config.yaml
n_layer: 14
n_head: 6
n_kv_head: 6
vocab_size: 16389
norm_eps: 1e-05
rope_base: 10000.0
parallel_block: true
init_std_up: 0.0189
warmup_steps: 387
final_lr_fraction: 0.0
MLP neurons of a small language model. Each row is named by its layer, matrix (up: input weights) and neuron, and shows model dimensions 32-95. Each number is 128 + 24 x the weight over its row's rms, rounded and kept within 0 to 255.
Before each neuron's rows, "fires on" lists the tokens most often at its 100 highest values on Wikipedia text that the model never trained on.

fires on: " sp", " used", " rate", "ata", "ography", "awa"
L3.up716 [118 114 143 152  98 121 124  92 135 120 117  96 169 106 111 155 131 176 155 138  88 152 137 110 100 109 107 139 110 179  96 145 140  97 150 106 116 120 128 169 154 125 173 118 173 115 143 204 108 152 132 133 158 134  83 149 162  96 153 140 110 145 151 102]

fires on: "ized", "ika", " %", " Federation", "iver", " native"
L3.up338 [155 110 149 148  91 111 117 105 110 131 111 103 153  68 123 150 101 163 124 126 141 174 138 109 109 138 112 129  88 147  94 150 113 120 174 136 133 134 147 151 115 110 143 165 167 123 181 139 124  75 112 120 118 133  82 171 133 133 123 137 119 160 162 142]

fires on: "-", "7", "s", "r", "ater"
L7.up1135 [184 155 130 155 112 135  85 121 129 131 154 133 137 133  95 139 124  99 146 101  89 133 136 120 129 102 155 169 135 152 144 139 145 118  89 149 113 135 134 163 125 117 151 163 124 102 147 106 124  82 129 142  93 123 143 127 119  75 148 104 113 181 149 137]

fires on: " century", "one", "day", "jan", "rm"
L3.up883 [133 113 178 153 100 139 139 109  90 119 114 147 137 117 127 164 105 112 159 107 109  96 131 134 102 101 130 149 100 111 124 125 115  94 125 100 140 171 110 155 122  96 127 136 133 113 174 138 103 103 138  77 127 122 153 126 152 148 166 104 103 129 141 117]

fires on: " long", "ree", " Records", "ont", " Office", " August"
L3.up1997 [107 109 174 114 130 168 159 114 112 130 137 124 144 143 139 152 131 119 141  85 130 109 175 132 139  94 145 144 102 111 126 120 134  76 137 107 142 157 137 163 143 106 130  90 146 117 170 158 104 132 131 140  96 141 148 142 138  92 171 133 119 107  78 167]

fires on: " in", "ar", " as", "an", " Carl", "as"
L7.up809 [103 139 114 140 150 122  98 144 145 152 160  99 126 137 142 105  98 144 130 136 130 126 118 121 124  97  74 130 147  55 100 138 130 124 140 144 117 153 146 144 114 120 121 135 115 108 118 128 113 164 101 141  73 115 103  98 103 166 132 137 152 127 122 170]

fires on: "1", " anti", " non", " sub"
L7.up959 [ 95 111 109 130  95 109 123 119 123  88 110 134 117 102  87 141 104 134 123  92 120 132 124 141 120 129 162  78 142 135 105 121 115 117 128  77 124 149 122 141  88 125 121 106 113 141 117 125 170 120 144  93 190 144 104 167 121  91 144 140  99 139  81 144]

fires on: " another", " group", " selected", " professional", " multiple", "]"
L3.up880 [118 155 138 130 116 157 124 111 125 148 202 113 115 153 173 138 139 134 111 136 108 117 180 119 170 102 118 121 133 114 126 119 120 127 115 127 110 119  92 142 126 141 153 136 126 122 152 172 123 126 147 100 126 130 171 156 164 106 147 136 107 121 110 126]

fires on: " Robert", " David", " Daniel", " Michael", "Robert", " James"
L3.up1347 [138 137 146 121 124 124 103 110 105 107 109  97 129 144 158 162 103 130 186 130 150 119 163 130 109  95  73 104 145 143 180  94 123 101 112 122 151 143 120 142 160 122 119 143 132 121 128 149 123  75 127 130 133 143 110 138  83 160 150  69 123 157 166 146]

fires on: "ul", "agar", "gr", "iet", " {", "all"
L3.up697 [102 145 127 182 112 150 132 128 121 147 147 129 138 134 173 139 130 145 146 146 194 110 144 109 149 134 151 135 132 146 118 103 126  94 106 122 126 108 122 145 119 183 125 161 126 131 140 143 136 136 129 102  96 161 123 186 131 101 130 142 103  99 109 131]

fires on: "ation", "ame", " Home", "mother", "oir", " grade"
L3.up475 [162  85 148 142 119 143 134  96 123 138 123 115 140 116  94 184  93 120 153  99 125 131 152 154 129  64  80 144 119 133 103 135 116  90 125 128 159 118 140 163 116 109 136 100 142 124 178 122 116 134 174  59 103 158 129 121 123  78 144 127 107 128 131 148]

fires on: " ==", " aircraft", " clear", " title", "HL", " ESPN"
L3.up1743 [139 136 133 104 134 132 105 141 138 110 140 118 148 156 114 130 104 172 134 115 127 127 105 144 125 190 148 125 131 108 110 154 121 103 124 154 124 114 108 141 103 116 148 133 152 125 114  94 131 131  40 134 153 115  93 139 109 130 125 141 169 108 135 128]

fires on: " than", " none", " sur", " ver", " ."
L3.up134 [169 140 114 154 141 142 150 103 115 121 179 149 120 118 124 158 109 115 111 122 131  98 123 141 161  93 130 163  86 147 100 111 102 100 117 116 150 178 109 159 106 135 108 138 161 120 160 153 135 116 136 162 128 154 130 121 142  88 167 105 140 122 140 151]

fires on: " /", "7", "5", "3", "2", " St"
L7.up389 [ 61  82 147 145  74 110 167 109 137  96 178 124 123  45 124 136 135 120 117 135 107 134 122  94 129 130 135 121 122 137  72 181 128 108  84 137 143 109 160 139 106 130 158 105 128 141 115 153 115 123 154 123 132  97 112 134 155 112 158 107 118 127 128 119]

fires on: "–", "2", "\n", " metres"
L7.up373 [157 105 142 139 119 139 114 128  84 131  91 123 154 136 125 105  89  93 182 115 181 124 135 159  77 115  89  90 124  27 112 101 145 138 153 116 134 144 120 134 104 122 142 180 147 114 141 141 144  97 134 147 110 137 164  95 112 163 120 120 132 151 169 157]

fires on: "-", "ilation", " Next", " news", "7", "1"
L3.up652 [118 162 150 160  91 132 137 142 141 115 103 123 118 174  79 136 126 115 144 102 119 124 160 103 128 173 130 130 103 136 108 120 114 124 133 130 141 122  79 128 128 100 133 122 140 147 142 117 117  96  64 179  86 144 130 159 102 117 136 121  71 132 125 115]

fires on: "ing", "ation", "ye", "ant", "able"
L7.up1925 [106 133 133 152 134 118 114 105  87 139 159 150 133 105 117 131 174 112  96 128 127 158 130 126 126 117 127 153  87 147 136 130 104  89 133 102 133 129 126 142 105 124 143  93 142 147 126 136 105 109 170 168 176 132 139 162 160  96 180 144 133  94 115 122]

fires on: " of", " on", " Research", " the", " research"
L7.up1881 [130 103 174  97  99 118 110 110  82 145 125 107 117  92 149 119 102 143 144 115 146 189 136 143  84 144  93  88 132 121 118 130 146  95  85 133 169 100 156 126 181 121 130 130 138 108 154 108 115  66 120 129 154 190 109 129 133 181 114 104 163 166 123 149]

fires on: " life", " Center", " close", "ger", "no", " America"
L3.up1606 [114 131 131 129 135 129 145  71 107 148 137 118  97 133 142 157  76 157 167  82 119 120 169 143 103 112 151 115  91 104 104 117 111 140 133 121 130 137 126 179 126 122 120 113 148  95 180 129 108 121 109 126 102 146 119 136 124 125 137 106 120 153 100 167]

fires on: "ii", "atic", "hip", "onn", "anc", "omen"
L3.up682 [128 117 135 127 111 106 129 111 111 102 132 123 122 112 143 129 120 161 194 121 138 134 119 137 138  86 100  98 135 128 118 100 148 121 139 134 140 125 119 101 110 163 136 142 119 136 152 134 110 137 157  95 109 153 100 145 137 113 121 108 104 127 109 107]

fires on: " there", " very", " fin", " decided", "town", "inter"
L3.up607 [111 158 125 152 126 170 130 115 120 161 172 126 116 107 125 175  95 115 167  99 122 124  94 156 121  89 113 152  83 114 123 109  89 145 142 134 156 165 130 168 155 132 123 130 138 110 165 184 118 110 135 106 136 131 145 134 137 105 175 125 119 146 115 162]

fires on: "1", ";", ":", " |"
L7.up602 [125 136  91 137  87  91 175 133 114 125 174  98 103 158 111 161 141 129 137 139 117 101 145 148 132 125 108 148 113 166 126 118 139 123 143 142 173 110 108 148 143 130 154 117 106 127 220 158 185 153 147 144 148 101 132 114 138 117 115 118 110 161 102 146]

fires on: "-", " of", " later", " over", " then", " to"
L7.up361 [167 141 117 128 116 106 101 115 125 210 159 113 103 187 132 111 129  99 118 100 146 106 125 130 137 165 126  83 156 101  81 141 106 114 160 108 108 130 107 173 133 133 130 125 160 120  93 121 133 111  94 128 198  99 153 191 150 148 129 138 125 147 113 128]

fires on: "2", " of", "3", " As"
L7.up1021 [136 108 146  82 100  91 118 111 128 126 150 143 137 113 115 123 135 146 139 166 134  95 121 138 178 141 114 111 109 123  83 150  85  79 152 116 142 125 139 117 103 168 132 121 111 158 128 132 106 132 118 120 124 134 116 161 134 104 147 134 129 161 138 130]

fires on: "2", "an", "-", "ens", " Virginia"
L7.up993 [114 116 146 149 157 145 109 130 141 126 110  57 156 151 141 137 107 106  88 155  92 140 168 127 114 113 142 107 148 162 138 112 146 119  93  82 138 125  72 175 125 125 151 162 138 103 144 105 178  82 140 119 160 137 127 119  81 122 102  88  73 110 106 175]

fires on: "als", " Label", " Ref", " Washington"
L3.up791 [137 130 126 140 100 103 125 115 138  95 161 120  84 115  87 115 136 126 117  89 141 142 145 117 131 110 142 171  90 121 159 140 123 101 117 118 129  95 135 135 112 128 139 130 142 102 159 148  97 137 118 102 136 120 130 102 132 118 102 110 114 147 100 123]

fires on: " Art", " started", " playing", " began", " which", "â"
L3.up1017 [153 130 122 121 139 141 142 101 123 156 174 119 168 132 113 122 112  98 158 109 140 120 131 134  86 102 156 144  97 141 148 149 119 134 119 151 129 123 121 147 122  84 167 154 167 108 173 180  89 126 118  86 161 115 164 184 155 114 183 139 108 148 131 163]

fires on: "ater", " death", "ree", " selected", "ern", " far"
L3.up1157 [108 153 145 145 128 161 143 108 114 164 161 139 112 148 150 174 136 115 158 113 141 133 144 127 122 123 139 131  84 149  91 148 124 132 128 127 127 138  88 165 148 146 113  82 118 106 167 175 111  99 153  99 127 121 112 142 155 104 142 150 135 120  97 151]

fires on: "side", "ux", " among", " army", " rights", "omen"
L3.up624 [139  89 105  95 155 157 119 144 111 131 102 153 141 130 171 138 106 121 216 137 151 132 151 123 141 106 165 125 149 157 112 132 132 133 146 123 135 124 102 105 125 160 154  91 145 135 143 164 129 138 159 125 104 134  78 163 128 120 139 132 116 131 135 154]

fires on: " |", " as", " to", "-", "|", "7"
L7.up1764 [157 119 108 108  93 122  96  76  87 142 126 156  98 162  98 143 120 147 117 130 134 145 139 126 152 139 131 113 105 131 113 153 123 102 129 127 152  96 148 161 120 117 141 158 145 143 131 138 138 146 123 151 163 101 115 152 155  78 164 127 161 144 125 147]

fires on: "land", "ough", " base", " streaming", " Date"
L3.up1559 [141 135 126 135 138 128 116  79 102 132 136 123 128 153 116 177 154 132 141 140 151 111 143 116 173 116 124 161 124 120 134 136 105 114 136 134 160 144 119 171 138 140 161 138 134 102 175 145 139 125 139 133 114 131 140 133 130 134 160 115 111 132 145 148]

fires on: " ===", "Note", "ular", "•", "United", " pandemic"
L3.up1753 [120 139 149 128 142 127  93 105 135 170 149 119 145  92 111 153 117 143 118 128 129 135 103 123 136 126 116 103 123 118 114 126 138 142 124 136 119  98 138 172 172 115 163 147 151 111 141 132 125 111 128 103 116 131 147 144 119  87 124 103 126 113 120 112]

fires on: "ater", " person", "There", " possible", " TBA", " Benjamin"
L3.up1041 [145 154 130 171 129 124 145  82 150 147 176 120 135 143 138 179 172 135 171 110 179  88  85 135 154  77 128 178 101 140  87 110 130  90 132 101 151 138 133 178  81 138 119 183 182 122 178 121 120 148 171 140  93 158 120 152 134 115 171 116  88 135 130 124]

fires on: "ings", " revers", "Awards", "izer", " Score"
L3.up1358 [140 112 173 142 112 115 136  98 130 143 155  70 123 128 113 153  69 149 126 108 104 139 117 155 180  88  84 119 129 113 138 143 155 129 161 125 148 170 174 145 148 130 105 125 142 118 161  97 107 136 163  63 111 141 121 108 109 128 103 111 117 151 127 153]

fires on: "1", ",", " States", "7", "3", "9"
L7.up1398 [125 112 114 167  63 138 106  88 121 118 113 122 136 126 109 150 112 127 106 119 121 131 129 114 141 134 110 134 113 158  71 150 133  88 155 135 113 128 142 126 128 127 194 137 114 149 172 138 117 115 132 137  77 150 142 131 139 137 139 109 109 121 130 116]

fires on: "1", ",", " and"
L7.up768 [ 98 105 131 132 134 142 171  64  93 128 169 151 104 143 129 153 152 181 128 137 156 104 131 147 160 137  94 148  81 152 142 150 132 129 144 177 113 134 164 149 109 160 140 128 147 131 142 172 173 121 125  97 170 133 123 129 159 170 158  73  47 120 157 115]

fires on: "ical", " •", " Mason", " through"
L3.up1856 [139  97 147 154 116 175 123  88 123 161 112 123 120 118 103 116 160 138  94 110 125 153 140 111 136  88 117 107  85 149 131 153 113 132 131 122 135  89 120 133 145 117  93 193 137 149 127 123 141 127 119 144 103 150 134 149 128 161 145  95 110 104 116 124]

fires on: ",", ";", ");", "ur", "),", "7"
L7.up2008 [123 114  88 144 140 138 153 122 101  82 105 130  99 134 134 157 117 181  97 146 120  80 140 118 146 138 138 122 144 122 125 109 103 151 137 109 152  90 145 182 113 116 130 134  97 113 131 120 118 156 129  98 122 104 156 104 123 109 162 108  82 139 131 128]